Weights of a small GPT-style language model, trained from scratch on English Wikipedia: 5 heads of 32.
MLP neurons of a small language model. Each row is named by its layer, matrix (gate and up: input weights) and neuron, and shows model dimensions 0-159. Each number is 128 + 24 x the weight over its row's rms, rounded and kept within 0 to 255. Numbers have three digits each. A neuron's up and down rows have the sign that makes its largest values positive.
After each neuron's rows, "fires on" lists the tokens most often at its 100 highest values on Wikipedia text that the model never trained on.

L2.gate387:109116153180126114164092134141161117168114161142126170112126127122169094161102132123136137165120139138087138096147144127113114112125172120085144173139080103109139122149126124132067092133140163135108162118119110105081162131110118106125093132148096113134128174148132168145140114117130156165138114124128116152140153113116118141127137128165138172147076090118123090143139097081093139146070141135150117105125133131091142111129121122125139088118100086106136129114182096104137148146146130
L2.up387:108111092138145131151120153152116109182143155149138117118097097109116092091140147135105128140142129133108088114114117128110164104122140133127115155174111132113115077131138147110077145187138118137113152113145103129143161102107118166115103093126106113152138148161111122104160138053135137166144096115115143143126181122119146109103115148138123102105120109081091106159098098058120144106129096139121122142141142147131126106145142154110162145059092117128119128106129119109109171138094116
fires on: "\" ", "\", ", "), ", ", "

L3.gate279:188114115161111115128153128165118176142125148129098109116162138111124102136131141124149100146121119087114123182135103114124141124144143100109095150101130113124093136137133131124130136093104137101141149123143126138141122106140128096174098118132135119116143119100103147139186093093117127128127109121074136143104085094064121153139134132163190156126104191129125158120139130131129150109096144142132151148135143162102143157125133097160157137108127122153127190157077108123177102158165115
L3.up279:125153113108156074169141120113111140090126150153091163100149096128105147147082103142113146111096147129100131102102089122113141159173105129115125111119139146155133127125109157128160100096145178119110128176129130132173136096150122121142091188133144084162123134108158134147141127147147098118118108111121090109134111104185109160182164101137131167133139111121156167122135150131189108148127102111136139173127141134139128125110109130158103146122144091133132085158134147130162112112153133
fires on: "in ", "an ", ": ", "by ", "at "

L3.gate249:115116167110102127120111105121123104109107139126168140117138107148111156114097109117135136128107137133150092149124123154123125110101166165125184125078123114073145161153151140105106111156113111099102126112082146113119147111130142127125105124141081180164129107144108120145202068173125125105136109139162131140113101122155119131111121142115118095136107172103152158163090119124134103139108110119117131108124180156101139146142141111072145138097167143134088091119151107141120141151155175
L3.up249:121114183111106121137103115154128084153110104137122128118121101114147105153141112145165123091103132115078135139119117146157088118098094112110087130099105144187141154130141102093148113142170133164106141101156120159135130137085093143119134131131148153144134177174150123139144128101148130109104160117181122071128135136124149118113175138129095153166125160120179121136159090123128133095149126115150115083071137118126160163133131133155108108161132105151159093149114097148112144121122134
fires on: "des", "inter", "es", "Inter"

L2.gate367:122133117133118143108149133147139126185115098149160161087102118137119120087125129128105148143098114105130167095121129106135141134114151143144128160110123123121073106117135127082102151150138094138150114129161167134126138123129135149157134161158146117101153130127069156108117143166128141124133147153113175127114146129133138093113170131101106102124097109121126114122078084123119162162121151087112134140087102179117092159065138147129179154152152090100099121072152103124111092115122152
L2.up367:074120134148156167087122167151124111145109158150153155136095113180104188112098111179123112134124119146138170141173140115158117098119113155151173168136121127152143098111096131118155126141132092116127096140097123127132110122117191126103105119063099127089085145124162121158144119109112148140099111157127090131151113133127126125141138126149096135126142094115128137150122163119145102131104143155107145136117115105129129145119188189156092111099137119141129093115136113110156122109113148
fires on: "ace ", "ision ", "ak", "World ", "ain", "ree "

L3.gate348:174121109155154118145109192150112123149107136066086145093109121109131136117121169108107105137114110091104125101165107099156135114133118117125120130144153140148107114136148152130133124105121159156139142143136107117110147114121171152142124155154145175109163145156136150116121134108144123168142112117064110148099132152088109134110132120142110167124193073091092120105106116147168145115112096104161104145140148121142098111115108110053113149103112110139108120122171143142126093134131143
L3.up348:143120134158147137166104088158098109172103125140166132133082140106108122116184129129116121109130166130118133116105127169127108149140154136131107097150107123118141114148133115128098117104122117112175132109143100157152080124148126163182139132174144133092144124113140118151130075132094120092145132160160161128143145123109122176150146101104146064127142114126170149083118159156112152132122107110169144131103135169139109195155151120096092121137143115133140165144138079128152127144110135
fires on: "6", "is", "ul", "9", "ar"

L2.gate236:157116142152157175139142116123139133092163147136115201130121104073117126208171106116146120116120134117148132107130159168119144108098157132110189125126120125094139113174138112168129119125124143132093125107113134118144138116095144132161165136145114149096175135124121140152094107115116181154152127147141091130178094139148130138146127132159116132149134105150128088108087133083128118149101138091114122135174147099158135117114118131123123123149184120087135150120153127128146125155112159
L2.up236:175120155164158158152157173138108140097158158146150167110140097117122122141151144105116125140154144148121128120067150153110164090091140146130148102179147132113129088177137083159099154128118131112115130099160121170117141124094132116177175099138129150106141117142123163183141125106126175100143147141123113098110092141124158131125116129130127118113170109121142106115112130133173126103141119139112104171175130090166163107112097121137125145154124120125132122140134113120113074119098146
fires on: "\" ", "2 ", "} "

L3.gate151:130133155163135197108125124145134130093119127162184143104142110154123143109161114141117159117117150145116119124143123160075123103132097107133127137123109147129142163170145105100114061145108125156157090151107104102163146130112141084113135108134140098124124148118132156158116125132133098126129096136129112155120114126130119099168137112103147113148122116133152194142138089118061156143118180117135175101133122122110130163138083124170126083143154141124081105113118116177116127138153158
L3.up151:101087110117176170125120133106107147119134062118167094148150137133140140111130162157128134078098134154121189160140152118125151143152097166147080177164094129144129154165123148113130132196145085107120117173137103155101165107122126108084144100134140141119134147116134142138110124155100130155089121158099117123119159116135154118117117132106125110143140121134157145140118173124118093085158127106105123129116122094165124147107088140140149120129125160125121110147123124109120139077104164
fires on: ") ", "not ", "offic", "ip", "only ", "|---|---|---|---"

L2.gate313:168147115102121120109152110191126152107093164123129117076117141141115121087135134120160125152123153115144130098126149124162129175117118139137101114111160159091145135107177152137178130119117115123137174132086122143114108089121149122160111142120133167103104133166133107113105116141137152120180142173118125163108105110113111144121130110158138128089071117106117145152142177207125144151153142126125139117116126131110127124176134150151155100180109184099128127103128125142129103115134107
L2.up313:131132125143103111114137127160116121162096108134161097124094111112130128141145138082127144140110068100091140128115144140160121099111128168114134116067125125128125112148149125078142127144126124130110121137133110093144115128148113165137121172131105130109094123161083158117153091114137155162158128107145181136128136105136121164136082121144141113108131075103171148121105141161106140159144127102201129126075077196140107134172130142111117139126113147124141131089126134157129084134101134
fires on: "er", " ", "m", "ine", "of ", "er "

L2.gate21:149161119144122119167134130111145155138149113165104127164116131077139132130134094080113097122122084149122163122130172131142108170142130130123112130171174166138146133161133127135136137105128094117150110079110122169147070098081144123154139171120167097116151101124120144069133116115121142127132116133154130167149069155132083155109137146157117152130149133147147108116146121115174143152118100102111152117128122120101132113100089091138119082161151094120137147103095087137139118104144114
L2.up21:115096119138141131078139146157115110153143111093120106165097099074092121113152145127150128119119111118095099160098176135071141173136171127138078136142112130117150148159119120143126153113121104102099142157100101113144098129115104143164108150123094130128140132154086171127160124098102104122169157123105128107172129138158114135153099101123114116095153131124123127097128108104134164092144115116147148152101089124067110088147116118120121153137127154137176135117131132166126081135118174
fires on: " ", "s ", "inc", "% ", "C", "otes "

L2.gate285:119130145164120163130122086113126084143104106126133116109128158135105097162156111138108097110114108157141158159128128147128071124113145117114101116122113127131107123116142126153135131130107154147155139123082183130151101111181146076177154137142110142137118130087108170134116113122161108132137126209127141124152117094109124097146119113156135131107110116130168147144153096095195154114114076095102131153124128167127142112096129129114157170074145122108166130150114115130123162138147121
L2.up285:124128132152131163096163096163111132141096099112145139128152117083112146091171156105137144146123115150170160178105097099136088108146136160102106135107121113117108144134102151123103126117129110169168124117139149164120125117132115132154094130101137152148068125126148132177120177095127114085103126160148150111160118129107180121059102082091128156094167102100164100131145132132138140131148092117100127167111106123118113088125099146147114126094123100125140141147102138129134120125103124
fires on: "are", "ay", "son", "ty", "ant", "ast"

L2.gate238:105070151164126155106089109132115125089119152086157127117094127119140104143118177147122148117103110128087117120115129158112167108105121145112141135110144119150119138111110121154159123123128126111059111081132116122144086146086154145138120147168089166125111155123141115133106138083112102167124152119141088142143120100146129125100136147108151095111121173085133128129134115130147135103089161131142146093126074131131061116156130129109108097080143134140139104130170116129137172155084127
L2.up238:083130153103098120117083104123118108119137130099122124138118159139130130112193122117108110155127103124121109128127116071112121137147150115139119139117085152149155118118138145130145141075098130113107112096125108118103080100119117133146137113115132147118138148158092101142132106120130155130150120142134141119153078131162132166147114082131141165137121089105166061080091129190087122141129142146117168129141094136082168115133154116098093076117113113150143163114173111146122149158109126
fires on: "L", "n"

L3.gate164:091162084156117115129179109139138147127102119141079155138145141086167139133135112113116113115086135112134136149137106126148094148110142147132133094143129120106116119130124087149094131124149103122111098154145108108153093121089129086146131156131108112119143116160139144175117160120151168109108122105145079130146141156127137205111148141177177161095129128118129115127120143102145143149135104137140106144148122098100181116136099087145125125125133145117174156146124093146174071119082113
L3.up164:147123142077090127113143126083145122168138142133169138082073142108153126110095153115108096141179168071113109145112151118133096130064122130144162121118127123156123132113131147116141154135100125115105134156159122128131131127121131159119121115136113149158141161161071150140115127165181127121123128152144109150153119137117140137126136094111110143080113119104104174111163160111145152132129135146105106109100158093113138137144070119102126143142128146102135090107171101167184124151137146
fires on: "en", "es", "ens", "D", "is"

L3.gate297:164150140165170147141146136144139134153101174187112125144181117170153143119104105087086155137149131129125165117144115121124140137126116118112104113126138130125079110162121161125136149113093117121134145133119140153184115140081084139108133131197129118105134128098085144134167144158164144139118137133125136113115109118152142149115115136195138129081099157148154117102173121153149120169150180131127113107122118120127154111097124125159129119109101110133151136109129082092103077119132135
L3.up297:172160155126107162099078108148102151158117129156092155166135116136074112119141103112114165130119144097144115127135151139135113130077170089091143104151130125135149145078169152098162095160166117141118123159129161145109154126110150116135171157096125146124109118082100138131148103090126137131145166117125137132144094121134119117161121157150158156119141125130193071140107146141129161138137171110148116091124115118123136142084129105094139142132132131118129143103117098125189144127118115
fires on: "qu", "fin", "es ", "cl"

L2.gate377:142121171118153141132142110122130118121172143110098133075113125109111136129154141133177155131182108130126089136109098142126123126134127144113152186102138148133098131117149109098146091143112152173124157119098106087129136090159180132105087107160114140137123110096142113099139105158170090097135122116134120160128104108120087112163141156130144118168084136128106161155167118154118122117110142100120149081126129148092134142107120126101132152137111149110123090120174143166099061121138096
L2.up377:156100158099126118111155120129142129144150110121101137113114168135128132116150166108171141142163118134119091141054100155136140143112103169093138203111138126128107118113140147067138166169108142132148148118146129104107148127131131177108116120147072139144106095106121136127127134125159104090089141131112150160135136151139158159117126114083152125138116097125118148170145158121159148128168146097136106123112124139107154148104151108132118178122105158159130132118143118169093076099147153
fires on: "- ", "an", "Pa", "ong ", "ang", "tiv"

L3.gate280:169129095143108138118103130142156117137176136159099162117122098144103142140144111140136104156138085137144098114148119143120163133099107140124138174133202124152143141110181087106120134102108088149082162102109105113126153119149086130107117122133117126128134126092117158115109127072119169195137113153148131121108138126145118094151122166118132171131089141134111114140124112080089184143118140088128147134149160106126121139161128146123158091143116092118157150124162160125155139119140114
L3.up280:159116108094125104129130126133147192142097149151141116099125110129121137101099115128119103127108123170167147159113134131115094107132081138128133139108149132126146137105147157138141138106134151154093109131131129123126121151136068153124126132090160105139132141116180135084119124092124121149158104121159137145100149124138142095098133164055105151153165150137093167091174163136109129108141073107120145122099101125198111132141105117130148114152138140119141061159134091113104145113114106
fires on: "R", "Le"

L2.gate440:115122145143150110116157063140147097090149103123098156095115132155101157112191137113151122109137154152142139112122155128115092167144139105159115133113104133114143104130150121151122092113147137123164134143145160108068143101110103105118130116113147114125118105116107132158163124117139086133125110114119056099135094100161089144127117185179151083153122151137148131149106087079111104148112121113115135133162166102076098129122116119129122100150121141148108122093153114084136127126131113
L2.up440:159116114136122129093147092121186144147100096117100138105116136121085125125148154121163157123127131145139134072096155122125108150128099149159126092103093135123165082108114174139122137099119157100167134119193121082109141127181137198121114146104159117154122128152136165148091138112108117135129138141104130074135109146124148185097087128143124113105166110141149102166117117108136101106168115147122136148150137118148102116129125137142110124179121140152148106098119152122133143114105137
fires on: "Wh", "p ", "there ", "ere "

L3.gate304:097111160147146136078126137143166125132112102137107129123128121104155119158136108126135107149145133115098112117091168087111097103134140101137152161057119136163150109147131066106093076142120145105133110124119116157151138101103153125117117101138154087089127154133152134192086122113145139113144135168129118136147100107140067108106153139148141143108077119118167124123122114098125142137126138100121135116144118102124127144153141109105137111096098067133151157092105101165118128130183132
L3.up304:123115136137111107121136181090163110114146149156107081117099107129126117170131136120099132111151146136183139096140121166061158117080093141118167159110118079128142135114174145131133116100140066112128092123126140084089113143138157117132096109123124136108108164136108108143060155114100133145101133118124144143148089119157129138129166122138160105121143094088103137103171143098108110111138127097133119106121158098174150117145145106122121126134098110153159110105129150169126127135122135
fires on: "D", "W", "Z", "Th", "L"

L3.gate103:119120099143130180089112124114164100108127133118148152140110104120169134162160129128098135128107102124135097130165124103092124163159175107134139148126154170128109082136159115110140075143182121131134158108102143140159147153107102167140119084070136122112090093120137108131139123123168142133169114114148126165132094091147119081118096128096102096143110135083129126158106115112137131144108125104166106115146138096134128168141172140127099110153154111121090145131127143099122170137145092
L3.up103:100135127160142124108079076108144102185091076133154137188158129146149116141112132095076140104142136084082112110112123160170135174096151148090114143150115101169115098140091114139148107135179123112134148123132132128113150136141162117144119095148117103157133138152127144118116139129106121135130126107141096137162145123135146135138108106166113142131129155129136147132123146140116100120137116129110099140140109114166136076069139161116105149105174170123118098092150179140126124163143138
fires on: "up", "-", "196", "care", "198", "200"

L2.gate47:132102175131076109138101115112116117146141098156082129102122118113113132101087129112143094107135137145146128148133121142152103141130093102139130103109098132121161128123122176190114115140104117102117138092119096149149117129115112130145116111118093109126083150146152143103142153131126176118128147161116111118154150039171124096145135123128142162133116129107134120157147081135120094105155188137152106169126138131108136138165157107147128098088195144141141099142115132126124130154135180
L2.up47:088114133111129098144120085120120109152121095103125075131102116163107110091119130144081144120147131112163127133120088134122141116142166176128108132111096104112118172109105118119127115118140127139087122083163098137119138110129116130142110179160086159163109110122153132110159132135158108126171133101107124146129130138115146159121187093095144146130151143134148176142123131176125128133138167175201101120120126114111113087170111121138134081179131177124146131127128146108106139126099122
fires on: "us ", "also ", "ust ", "ation ", "uc", "in"

L2.gate317:144134104145105161102116093133115107144072128155125153117158158185143128137135080134120137115138125112109174162160122120145149123143124132074105124126167131152154153112132111061159079119154150121148087128139167087095112110129151113114081123181104126101111150118098163136140127116122137133169136117156108132112128122122099104152117123129102140122113125160159152072142164110091145192112129123118121133109151147081144096130137136175127155132110130143154127088141145101129109136106133
L2.up317:142071134076154106082136145149127144133103094134145174121133115155128116098167118122103122124164136148116119130136153122122090127121070130142118130190149124129139134102149108123165119143153118151113101139126138126111110122134165124139130124186145147148093132099117178173144159148126120127155143163157114112133131110122139130115130139112177156111127112145162149099087142146127129160146091118120100094136146101168088107129105155158158131153127143157170117081153163066130096117090149
fires on: "es "

L3.gate373:127133113105149083145096116174122143140137121113105181127135126176172168107100085109143136109143143134109088178096141143128115139130104119112119117130070151143087165141166121146124107145158122125160126098116096169082116094132180117115129146121124124133160112121123115127172149128118105150126147085100090139149098116153083157132123131131124115165089091142113107103116073096158106139105112117109117168171108138137120113130157141119152123139146166105108158154108099124118097114137106
L3.up373:109109148130134135123117106154111122133120131081156098141124192157164120119144136137100129115128113096116100158123128167145094152125136152100140077182111147105116081156103133143131115166145091104130143121139138111127093127161126147106111179147104163148074088136106113149164162159103130113153161137128136139113164164163111143121114110143164149134096129088149176151132154109149138163144121130152129124147109170165145138113157128110165158165112136127153152131102133134124137093068106
fires on: "us", "as", "olog"

L3.gate317:129131154174158131167119104143145140117105098140103113089103187186134099150144102137139169153116116129132162128126111105113160114094143133087128138096119137161146126135138151099161132128121155154159115171128148164123126101141101130179100129131106114134126103094073141097134184107155149108128116114127138117139073129152107141154098129149127117122157114130146139102161142088153117134095153088087145073132119141154076134095161075115134128105120145110114130131148156127111151138128148
L3.up317:126100095128161093168127131114175138145136148169130103158138128100140148115135131090103156106165148206110159145128130125127118131108095147133098132144142128169116129107139154137107130119128147080109105138128112087124123149127108105135109152149153125136104117110130146095151173146123120145136136123123134163131089113131128115102138123179080156072112134118119123141110129148085100118138113151080109159087154057152113150120099122117173151096156096124156131109188134143110096125108143
fires on: "ick ", "ti", "amp", "ings ", "tic "

L2.gate93:148153130165139142126122170102111120100148130115093185114109166122093105169122124110156167129124108170120116143118121133148166127136165134161133137153113147131098154155133153151141136109143160178084121114103095096144161117103084136120138155090111136100124129110161155119130104129143159137156116117127128116121093144155104101097110118089134154199145188160142150104139124140136166123124117130111124108170130094140130158113096139087126128108132076142072104108115137089140135124128161
L2.up93:121119100137156083147143142106108123133126105098162166129120118131129108149134131118148178130064101163144145118113132030101178105131147160144099137102115124146118110111100152117125154107183149176102128106161102137105117128119084161123112127127112132130146112147146136156116148146139149153156114127124129053109097146129142112102075126153111127149146131145149130125146105134086147111124149106164095124102134124131130113121103135131126135175133131170148135117089145136188130110109123
fires on: "ers ", "s ", "ved ", "had ", "en ", "y "

L3.gate3:135121134125154121136091159176121119082123180118110115137147110114112148130162125166167154149074175154123105105114075151134167105131119085156136143128133164090122144135126144104129134141171126121124145162100116150122150124103114148120149127166104127145143115139131129131208107112106139157154126116084148121124133135156128144121080156144109129111090138120101122175135161156149090152099109144198137157184107120096150115112134120150107122125121128107116117161157130127150097114132118
L3.up3:147202122134146177153108139129158159191116139138153165124149116139156151120130114147141117113094155108143122135091106114155111135163109150100188119130152086143141132093118151125112160106138126180140119141135133136112120155113113117114136150126146125121092109141137138146168139138122125122114147088105132096153175192110148163102102100105125118140115099083175118136141162125153186120117115159145128140122102120165174157126131106136127116085109143112134093115147081112114122146105139
fires on: "; ", "/ ", ": ", "w", ",", "and"

L3.gate401:114134104143146159124133118100170134158134146162146152117141127126140098154140119118172092107137116126128134088150146105117157127105155104109145103081145124108093147157125101129140114144072132114142112059101126174185130081119159106129108125136118141140131094112148128138157146131130147158168133120145117133122142152112104120169114127140141141147082121092170162158093090105099092138125108078114133067151112134140107137114135154153181115156136149153109175129114127124143155171140107
L3.up401:107133110109138145093153107104147111141153108149153118153125138138130123150138139147121133112135128114140160116125123128109158125073125148130185106161112135109141109190105107143149084129096077156121109092137154136151198156136140137115126089124119098115143105131118143124136153137121127135147103137187131105099130163100137089117139110127137091160135114095126136171107143114130118121155077115120096070125107124154139144109120145119109128117148174166167143115098183131095191172125139
fires on: "play", "ord", "all", "\n", "ear", "build"

L2.gate260:163097160169146086148115088130092128135153128119156133143136125113155117129122124136152087122113127104152108140146123127119125141155127078106147091145093081123098199183120130176147150092116146107139165106131073162113111150098139078116136124087138102112121143129093122102134101138119133108157092140116138122165108123150069127131120131137101096143130114187113101146139131109085140124125140161165115121118101164152111112106159150155151125135165144113141139110138114110156168107122122
L2.up260:166106161158135129155140107114134162114133134129153119173143091110133115117138159089130129149096167113097089134114089119135136099125132090131130105170095111165101136102141159129135121125139164111098118143174094102160113102176144148101156115081127108136101139184123152092125087098100153125128111141141155093090066144135149132136100136131088104114140125147157088111153124153151147099141165146161136146116105140131170113168135122147117160115132122093134122090158128124138149102093120
fires on: "2", "in", "e", "$", "ent "

L3.gate288:119106147139155153083128113114140160117150148127121098136122090124070161094134124132164082083147134147152125117121148151127154141093156109148104144158097167110133117133136131128101164156142125125139112081134106132154149119132126110151103084147107155166133104108133119104141191107142106116091145119172129097173132157170123104128110127111123125104089134151138128187100128116116150119110143143105122187109148139117124178133108155144131121127189115089121091126109111146150140167170134
L3.up288:104158135163126115121166124135130124121084130118132130075104147109123121144098139157098104149132116179089135119119159100132109133109110129096083142111156101109133108153129075137131118158117139134124156098116156114129120127112134081152112102131077072129093183140073109139120148119112147122105112087123127123097103127072148127121161113173113117139101125082130148149158135093145154125106102124113142113119142145081120133129111147153122151096106146105109147093107093133167183155087112
fires on: ") ", "o", "an", "um ", "um", "No"

L2.gate349:103149092089093153127122135138112107096159126169142180166090124134149153137105115092159109109128173108162104121136144153172123089120133131121150115119110146085160154115151129138146119167162133127137124159110119155180125120116114143139126131124112119105168112142163154101190074184134139155164120132104133146140150120165106104123132136149145117140118100154150136174120137191107117115133148088107134110178164102110118112116115153114132120103128119126107140153153119096117100119174135
L2.up349:129162143129173137118150148093086167124115168121097141133141096102131159127079126110165116071148161122133113094136136134132129115123144137097139123111122083137138121163152106130110107151108163112152101118120109165144118181148142123152150141126109132138106142105133069153137157114139146106091157130124119098142137149130156156117180115089098143142129098110147106150090122124128151176103093093156116130099167161148096128127122137105143146117069119141093083119140137176137116154085119
fires on: "ar", "|", "en", "i", "ow"

L2.gate192:142108129117109094110115075154127154130119147158110121092133108152153107123121119131138148108084152129103112142149102154127141150157085122137119124092118141160155127136116109105170131094161122115134156117169111103145125160126126184107126160152048105106192104108097142098066114142152147124169110153131172141134160082106086144111117120107122157110130128123125155122115104120122136158122144147186131154141127166131103140161152087136128158131135155095145169111107143124120141133121112
L2.up192:107117141104112139105135123116100147175119094126124150162114090126094123142147109164093128135129101139067121133127114164108099109132093104132102102139159136084122157135132176077123151202129129131147142152122186125124154146186113103111116096082112122136138131121117144080145124130113109142128139166105150124099162133101123131139101138128190095131137105131109136120129144114123103177134131119068145171118108113148104100101159117133163143118134121102153140123122129145157108090120161
fires on: "m", "e"

L3.gate37:131133135120115109092086138158119110071148086144148167113128120124163144110144124174125133114162141136108088108163111143107113080148107143114167127115132132136110159139099144164125124121094117143122123124144162152120148173086112119124153120128155114129127104162133069139134089159128127096169119117159134105147141148132094103162132167106109124153128097143160121135125141115144156134110128046159124128161150111073097132143110081141152115164151109081127147113121158169119150152137122
L3.up37:121160149150123148137166124109130086139173139104082114139121112145120154163119131124156119162139129121177118142111139137113145134093119117131127121127103086158141121104159173132132132158143152104120156105129095164091077140141132125106091115114097143115165132095093134059127123110158159140100093135153145184154097123143133119107173101147116157136104089140125100123091147135110163111136174139117094106126177144125132158133138081135098098133116156140122080130126118137168137081144122
fires on: "W"

L2.gate53:138166116094140158130170129109109161100112136110103118134113109103100189112142149135115157094096137168100155156161129126087134148132119156135125100164162104114102137152148110121098113123158120119147129151145099105120148124098153144121135162168133123127146121114142170171119163124115110100088104120115087130124125117116123115110064120111115144159111106115127118117143146104149170111099108140113118095152128084121161142118156133143136151087092097125134114115090123138070116106095047
L2.up53:152112138099140125112134138112160126116149122120129103127152137110137102157118108157138121129098111119073153097117139142128134136061128099162137155109173146096145171157131129097154140083145141140125143106148143149133100140140119118148155135140181121090068135148143179099128153132085067134099139084136155083122133104124115096127097120072126146190117121156142135118150129131121137151095143122133144157128118136139163114131133097151110175113133120167158142102106159125122157122146073
fires on: "se", "be"

L3.gate19:140121100142135173130134114134133131119103114117121134137077130081133122138159119145169139131149116142102136103161169150115119158137145147140161123112169141111160131115176098106160138133160184124127098132147140133093111141089189162168138124167101194149124137121128127153164130114105113135129110136165153176146119106142108121154140092165120132105139164041138120131136158123139095133128162105111116110146109146135121086106117153158156106128117126141121139123124103116099091151122080
L3.up19:112132182149126115109125134143139138161125133135122140129123112092078117100146150108140153133134118146110089152141119136148135101119121164114102104158152095144084136140112121085098140145129161153130153159141116144100150116149080151107128146100089167145164095113137138159147146146094165159122102140059082059134149099135148150131097099110155110100139120088123088134143156070137139154155151128152122157132136124114135103102136140135117162130133165143094099146092142110134111142082119
fires on: "tion", "tiv", "ang", "bo", "ss"

L2.gate20:094099140134114124116131138118139098150146108099106150115157149126122106127150125147174104132152113135119111106168164114085145137106137091166106146126126118158120098155111120121106124154140118149146088098148094115166161114126097114091087142098126138100151190134144080134086126163124145138084160132148108121095155105122115108100160153121137115100133190138136142110177145093113106104114097173084105143129110095110146134120139140117167156124079107134117112153077134154161122147119112
L2.up20:123105107120102100124140147145199131129122130137117103104130110103109107125115160122141148109085120142106139123128123112114140111107114112070198130142100139072155129142155110093069127122147099138157118151115133152146125120090127127059131113087134075118096138115117106092116097154153094148099140109124145129142156169135138107142166152101129127093170168109141107117112106147145104150143147118149118192123177097113143141106107096108107140126113114110110155134129136161121155113116127
fires on: "com", "Com", "av", "a", "all", "an"

L2.gate89:112158116106137152091098142126148127130117103170153126133119109142135129127099084129147133113096115108137104142105161139133122120147081148168090117127138144100147152108154095153097114097128139117098119169116139154130151103137154102127142138104144149123134137134155135158145120147146118143130152137133104105107156077152115149147117103163152158110116162131152193173165123146094120118098150151097115107192122095082088121151129152149161112143074128110105091122128110098164123155200125
L2.up89:158122118108136143142115125158128195125127140119100100104167082131162171141122116074107154118117108119112116103143135099102162118146117115124113102120155143134124137125107099144142167093121161149132107153105124156083147131120113136150141136116114154149168152110175158140072138110080112120092129137151091154133160120139134178098147094131123183100152130131176133142144120169167146174118094167124097148127143135171136132105129164130143149152102141119178119135125121121108157123146158
fires on: "pr", "al", "Pr", "po"

L3.gate192:153112148130152136148122155140131104131169152107128186143142127116125109179117100118110072121060170147123122126134138158144147117137112143115139130143128120129051145122077128098111108075123117112113064078084096123131132116083143094123133136130093096103128139098140127102131148127175165127130136157152159144096125148143132114123150110162119137133134094137145112120095126103138131182091120117146129141129112154150184104123149129131144158142107115109142111126163139100102114162106115
L3.up192:143086066142116097146098129124126114103160166138109088131109101124087119129127142125122152130120166120126128137108135129114157112130114202169107093150141144133132130093104129132124180158145116125139135135119111106161147137123085178109125154125084109093178139130102126130121119097088146116163158108117132110094145137185151138108124112120131120160154130105142098180100151166105150146143130122093161107147106139117152111127136140107135133132144090140138092111155164118072088091119150
fires on: "t ", " ", "ational ", "in", "R ", "E "

L2.gate28:105132130138167173115152115126170096143120112146115118139112147132144132112143110099117121134132107124069153131122171152150145149126095102133135133093161095156106163120123109149109129123109119149148120165115143139123092110151162107106085144115112140141099107136103134154148149147132101078108155113139099123101119177084135131117157119125066119131058111119075098104128119141143066140097104132092176130118150146122132111123104154145124113100130169091100168118142120128085112135160158
L2.up28:122097127129125110131113114125132122144119094156151120120078119114191084117087140112141129111114127134128140147077147148149173152130079133131139119135107070125094155137125108133103146112163112119097115120147126104103115124134138112118138152127147095108076136115107143133104122177078136155126088112123122088139150121077145148116114112112097119119122132156083134105112115078163104098148134167133166137102127185140153125129106085090111155130062141126129169111164140134162135129099129
fires on: "6", "7", "American ", "peop", "commun"

L2.gate226:166116157131115129136103078151104107156102089141114095118133124118145157132161090115109064114131073133141146125127193166114114121126131124159131151106083099165135145126114139164122138170146123115103101121111145099087140129145132098148106074117114100164141173118106125143153128128123158109163133160125154132142116087133102133158135178118141100141108148130139112102111117165138145154105123115124184104104139161133112126108167110150135135100138118110163129059124156139128110126121089
L2.up226:122118152109119108118165108092144129158087103137122105158134108143151153130151147128062124109165148125125123126075138150057128122123124094123142134139090105148131153154104116128114110134121093100128097156135104114105123121184087133164132108105096119129136100160142138148114117116125158107111143136114211125121152166115165157109127141082153144147187149112105122113144139159164150119179130148142133121148093155109103078156146128138125114140141160163154130128116151120147151138145148
fires on: "ing"

L2.gate356:120086106152120088133146127124143144126135150124090119100090125117079135138166157072138127125143141095168132099087163126094111135104124117136124144122140152139121154131115101159151113161093109095112148094146138154085158136123094165146135147107147137153146139120123178149115173143140148128134115117098159129152138098121151178126114111114137120103122066063139167114126131134131131129139106127096140161152081148158083102122110113093163149141128120134137111143127111113205101147127144
L2.up356:059080129119146131146130103140153141101140102128123130136129173118148094119111148122097128128152122107105139151134135122098139158139109136138137106083111153083138098112091070129128121112136124149133113054113150078172128166104174152158145108135105144151135089138147122153108137134170113135145152138148129154107160160127131165134143078100122099143090114097114162162174112129150074132130144132132161085106128111114118151154146076106139147136149147122151137147133120111129138138128158
fires on: "us", "us "